config.toml
hidden_size = 384
vocab_size = 8192
norm = "rmsnorm"
norm_place = "pre"
rope_theta = 10000.0
bias = "all"
optimizer = "ademamix"
weight_decay = 0.59
lr_head = 0.00605
max_grad_norm = 1.0
max_seq_len = 512
max_steps = 12449
dataset = "wikipedia_en"
MLP neurons of a small language model. Each row is named by its layer, matrix (down: output weights) and neuron, and shows model dimensions 240-367. Each number is 128 + 24 x the weight over its row's rms, rounded and kept within 0 to 255. Numbers have three digits each. A neuron's up and down rows have the sign that makes its largest values positive.
After each neuron's rows, "fires before" lists the tokens most often just after its 100 highest values on Wikipedia text that the model never trained on.

L4.down876:129131084124079113093139135162127158125146093139141113133135178135150149084152188148138109183157161092119127127140143174115156132093119114144115129112159143136133138122131088132102096123113146143139131159129127123152101175115126124140142116159081132125123105120146138164106107100208120120138130117093116131160097148162138149119124161091150081154140122157117172139097130090136088149179
fires before: " ", " |", "1", " (", ";"

L6.down778:134095154129148112109173118128135126127122164153135126096066154157154111133117148109160145132115125112124124133103122124158125136140112111136130115131138177123167127119124103105099106137139106103116122147105099164146107120094119126115150094144156132125137089134115134093144113063145164069114136147122129105110128153129128066131130163136112123083103119067127122131121147137106140139136
fires before: "4", "3", "5", "ip", "il", "r"

L4.down408:137085153149154132099138163118062060125139136124163118117115127114142147115111112114085157146132147101162138117133129105130109145127163094157124130143138154124141145117101128108183153143143140130084116133134151155150146125119114095103120113081158140122146162194114164070136077152146131081110148127119167112149133148090106132083124114095158090143118119127144129111101120142122113143147
fires before: "8", "9", "7", "6"

L6.down609:151129154136117142122140138171157143136121151105144142148130117188117156100192126116155115140145156130131131118174137103096130089116134146108113130088119168129115126122137077139134135141161114115113172127129124113103127173142122119127146108124122120173127137146066165106113126123133114097143153138140110088122193116087126125145137086120122127130089136147143153118092132140078066111124
fires before: " "

L4.down586:142137122130151140135128112121157111193098128114093103150101141139124126104123128172109141154170112120157137128142076159103126164124169118098148088099126143134120119137139123072139110096118143143125103146129140081073138138120146099144130144124122116116134124150135121126115158143081123119124118172168166142128152114121150119103143121118154122178148113099106124135138139110148135125105
fires before: "==", "===", "=", "The", "In"

L4.down846:075113118120130100133129156126165115110152113155127126144146112081149102132172143122127100132119106118103086143134122109137130107152099169153127113098146088129155152167134153124131119140084160100140121130134126137190141099142116119118143133151158133171147068118143147157102147150068129102152139129121086136144113164140112117135115133095103143124163110109127113126154153133151152126114
fires before: "–", "|", "0", "2", " |", "9"

L5.down415:131153131093127097092124089070141057094142132129151118122132157087159108088134104150130126117114119080121137147103130144156132153094145109180121082137135142119109145152136126118190175099170147123119173117139138145166118167120117139115181137166124155126112140110133103149121092105125145108120188115128147130160155128132097117106079135103116112160089141114110097147111141117079117117087
fires before: "8", "7", "9"

L5.down789:124133132162152096148107150139075121153131157147121118155137104103129139159133143158103158128131117082134124101077143152102118137103160105122128172163135039112175107101160115132172123125138108086118129136111129149122129118121078125095165145164114132160120128107116104108099129124120094130108116132146157153085098114156123162129144135140099137119116118166126147114146147122139115115146
fires before: "8", "2", "4", "0", "7", "3"

L4.down729:131093143162157135118101158180129148146127134155135130097144179137114114131124131159097143137123143128096157088116118119115100133120168126103148121117129171094124138119131127117127117115099109131114141136141098132150096138114108128097172119133137170069178135146116111190120120118171098095187103136109130132155135180189144144127173096166137117133123124120123117116152141127155168147163
fires before: ".", "8", "5", "6", "9"

L4.down674:098142144115138151135111173120129122155127137126139146116122073167089156097063152129146118088124110114200128120131120175098156133114149136081168139173120116107095101110149136108119106124153156110132098130139123108143157123156148127106154149132092118158124131164139122111134160094137122099176128122139102159134081100137133121144120089126152158095129133093140138126094118169131140103107
fires before: "9", "8", "7", " ", " the"

L4.down870:130104141115106112121124140149103154131079136122109128080130105140130110139147118137136141119119156114077144117099118174131155115117116141154127129173115117132145112111112174067151069125073120132122106124125098111107105138136147140115169134119121124124062110136172108159139108127149166112140117101159127175140127121155141116128142104131143135118092117134138091125168122081137138113134
fires before: "4", "6", "9", "8", "5", "3"

L5.down476:149140148142142154097186104134130150109109122122154117105134131131178104171109103165128132115174137113097157149111130117094144143140133138085118151153118172116079123146104089128114139100118104115111160148106162171127143099079100130119117130113148114133100157131159144118112096068139109127124104125111108171076140130109126159142148101137146176122106168116099104140102121102107162099154
fires before: "1", "5", "4", "6", "2", "ge"

L6.down211:126156145157140119129165129124107115109175116167110150085107149082136132137128147149111131123105138126199145105109168134112088143109141136153139124132096101121157113106136120111122167079126125151097128124109137109152136132142107162103153168097120121092117124124173146120117117101172147149176092128074147173150129111123071115147104154173110135121132133146129139132130131132127116099203
fires before: "9", "8", "1"

L4.down440:099131142143185126126114118098140174152134142115112099127120078137116134150083186103141180122137137098135111087146141161094128155138117125148171103160140108084178074147093153149132124138130138140109117142124149144100159127110158100090134194054143070168145135139126132134141155101144123148138135079177113169107066125152137149148104135132131124152134146150165146128100124098130107138155
fires before: "2", "1", "7", "9"

L5.down58:117132158122158131140104156136120102096155081136116138163140170102159160091128099138104162122121108142150118118095112159148097154094106130157097142115075139109136124142125154074107126138115130108135090106177144146134106100119140143137144112080149149140140134141151145124118108130142144142160151090149141139165104175124128113129118131105120169104152135136113173113143122083127128136171
fires before: "8", "6", "0", "4", "9", "5"

L6.down63:131117133158135129065202104186144185149084119149099101097086140138121125143116119103112139105146173119148139169083105105115095137105117133151135133127099100140137091103123115096146138122110139133117138139128129144155115132117109110154139090125151112124175125200122150133120131114147090092145154106119150109113145156151140140104138096079118187134095176154138126153129135133120134149133
fires before: "8", "9", "5", "4", "1"

L4.down899:154139105122120197166100113123112207111111142120125063133119153122121129155154134097121108132132156126145120109087123121199141146106111122125130148131159119126122148105124124140152120122111103084149106118109125117163115132158145153134115081141134108125192142167147124164140137158125135093186144089133111126137142127131136142115146108130136155130131143140112143124135142141134155143125
fires before: " ", ","

L4.down739:130123139125130125080148124109130140147156108133152116123134137147104105123148157111125111162147093139119110147108120133145109140134109103127095138151132119147083120136119126132164117101105156143123152142139120156136112100131127106132092086140159097147160107106138122180100118142100154140170134128127103142148139094132153071120098106097152105122146120127158159136115126159137110127118
fires before: " ", "1", "8", "2", "5", " |"

L5.down987:110129141098174163126121134152089113109103143093124154113106155123120097144116163121118186122130100130158113138173106113177181169122099151105175151098127115111167101147080132124155121142129157148161138153162140160130145132129154070147128140093126089102144116157123175105150124119145143136142091075118128147150101156119153135145149091132116112171139141168143128139151105111096140105128
fires before: "2", "1", "0"

L4.down54:114146120127135126134108109142145114101155156160091137087097085151122064087132144086117074136081120123139142106173146127137157128109075112131130138120076111154166153119131094148159095134140106114162105118118125147108126147125136157100078108156163152130120142125101162141146143096130102153128163082071107099111142124126128130147152131129149136091140111145115119122125129143155150132102
fires before: " ", " |", "1"

L5.down494:165122098141113126088097140094114166094158135186093098092124100112135160110088181114153121122146132109093123116185108138134136120134139139155145145122109118135126087166136137108099126122151149117132100146125175140141071171136135092140154176130156117124119095097094101099127136143111117152130137172185143138149110132123096150129114139111139109124103170170130134128130114113091105180090
fires before: "3", "2", "1", "4", "0"

L4.down551:082109109162147093115123108123096124096160069166148138079143115119137090111127122132094120185135159169178100124151122124130157140090112110143104140159148109138121175163123076116110069123097139147160152148110107149142135144160125094144158130141107162147151104150133151112071069121153117118160142129149127127155108167146129155141095144080120089136120143156134119141129121099132147085103
fires before: "|", " ", " |\n", "0", "1", "3"

L4.down990:110128119134127138131122156126134160120116141144135119128144125122085128112109131151161119113126141121119129088132108160159127129092130146131135130132096118077116107115152170096103141118162130109123089167141148137119142112114112123107215132141119097136118151140159134083134142092105141130108156141090128133140138116139122138145084130103130166105108149076140128117139126100114109136121
fires before: "8", "9", "7", "5", "2", "3"

L5.down223:159141103130095134124163152114095135112108119107103107098136159110093148108128151077143124165120120071108140125074097163121165098090163148134124097135162121100158118124159142144106145119145160132152126138116103103166143081122120107141170130129088063108112121119163137118119180101122148140086136112099176156102126135111129123139170110104120156098137150137111161162151130121117138160129
fires before: "0", "1", "4", "2", "3"

L4.down542:112126136142125151126123083133165134107079109114103133111138073117100126132129103101153143125158141150160134095173122132171138115109088117145160151139131113137129155124109128108151116116162136134133108148145125081080162126130124113121129188137119131141102113164114129134134127120105157119110144122164129179108178128091141111128127088116157176115129075155138127129103124104100166129127
fires before: "1", "2", "3", "9", "5", ","

L5.down956:107120133087131104119155093145106130091103111167093075116147094085150161139135112110155145140112144112083105151127111127135158134088140093140150137119120133164166169078118132097165147152105135112107120100109118059136148121113138148181154159102187125089125098158130119103098075086124093134127093128143115186128150124155109122119109118129094146126129106134129096137099135108100148110127
fires before: "9", "8", "7", "0", "4"

L5.down759:139148130123114115160143127134154146114174150135123144117070138124190123098133113109170139098139155171113152118134107135129165129137139144159127172087108151142135104116106100124153079100158139161097129121135122173144100081162163098128136092120154150079144146126118149201125145124163168102140136103148146121132123113156159111165098117153141088099093165178114127138102142139126137134137
fires before: "9", " been"

L5.down425:116174141146131133155128158103128107141110125140088127126117113123177164115142147108149141100114149124098125135146121157151091114156122126104124111141091128136112131164127154104109105124147140093142109093101145154115140092127109102132128170113110146111162108127111144129136127112104136151131110125108137145134142103159104115095116099132118143106112156128112105128123092130102099111191
fires before: "8", "7", "9", "6", "1"

L5.down869:080133131133118161129085102176147163111102128113115144152113121129076094118169115139140101104153127128119119159132126110126124096143115125106132152158108106135173117128148112134139132165139132146145115141131133168141102112174128163117128124122133117127122162130105120176109154107121093111167124129119128140125147130108122112171146115128123144137169161124123124132128145105128176083179
fires before: " "

L5.down1023:183130095099099153112174086111147139097125132179107159119129122121167116087101148132119174127111123123119123124086115125152139136109122116119125149157137168193114113136151169162167151095160140146113120161158114128114135127169109107126126130138138129121115125140110103189122133115109161145099121126116113106088167129113117108108079081123142130134149154120137141127087139152099142114141
fires before: "8", "9"

L4.down190:105191130150131110126139104149141154108143104157131151117106153147119107123087138111160161105163104071141100113165121091124146176125138105108095129177125105124117139142155116118133072165127125160145111155113129148121128116151113139154153130089116151110136132099109176121144117123142163108195195129099139113092112179172132140147142194093135095127133160129163104149156157126128164114090
fires before: "|", " |\n", "2", "0"

L5.down124:109128136160137133122142105178159129149098111125124148118129162174126098140152141094114123164131151138112087124125133158150116171146129184123093104108127112136140118157118107139094100178113111119129165133144129142141131152092103123090107083121132168170123082096104143081081124152127079148157145094105105123133141122134124119154104136119155074097132105155161111129120160127115120151151
fires before: "|", "ve", "|---|---|---|---"

L6.down64:097107135148140137120150102083170129125153095102085118115142131155152172104105076110133136107143168100143121104148098116117124082120129208121101144139150128162165127094130099094135169137130131149106140159158131136165128138146114145133106122095133132098122098114144128123110115121130129132185152130143132127107138104136127102171132078090125132159135135114128123119147130162127148129138
fires before: "6", "5", "7", "9"

L4.down368:127118122123126154102104091094096090127106109132089132122125089093171131131113103164112123132110139112141135119145099141124138159143130156119150104137127134116121111132127114126118147130134107101111126137134152158100159120141117066103107140100144135139113140128139147115118146114129140120120120127108097165077111130099158122139152147134150131132141132127134080119151117165160085145113
fires before: "==", "The", "In", "==="

L6.down755:123134121143096096216152095165132119133192118107116151128119068086096158129132144151112122124110173107129109139102095137129114133135131095166144151169142122161135134113126157141137117097116122115120124140147132094092088092131135144141130173115105122107142127150148115139132117057113153130110109127132137118134132139130114164115107101112150119145145114107092153152063157134138121126161
fires before: "7", "8", " ", "9", "6", " of"

L6.down733:099129132093092122130085147158113119168094101137108103133137141089122135126146141143108126113104093117081123140132157145142180124088128153139170132156140151144125118148133124115100156168135131105155114174117155111076109125133129117111102139128115090111080102153132134118121095130132154110119108109146123153078124117146157115167156140112142157111115110135140138138158149133113163154094
fires before: "1", "6", "8", "7"

L4.down456:131135139157111093182117104147148060098108142117156106135147119143116122151158124089106128154131124136156093135143132135103099145124119149139106107117122151147164128096134112106130096127118101108151126122101135163136159140159104145134140158171160084114138112113114114141120098103131131114152161110101130121130107108155116132151102108185119175117170128137133122115102164127151145103142
fires before: " ", "1", " |", "0", "5"

L5.down885:094156157087106127120120133145135139118111166152160126120111156130110139133144159113098142129152145111119139093116162151119141146094125137155135084135098143076106083104095143119136143146114179116135139149127099092093123092168107136150129118148160076153069179115149164139139109109098144139144154107145138153116137120158152159139212122118171117100131137120105137166137138119199163109152
fires before: "1", "2", "3", "4", "5", "9"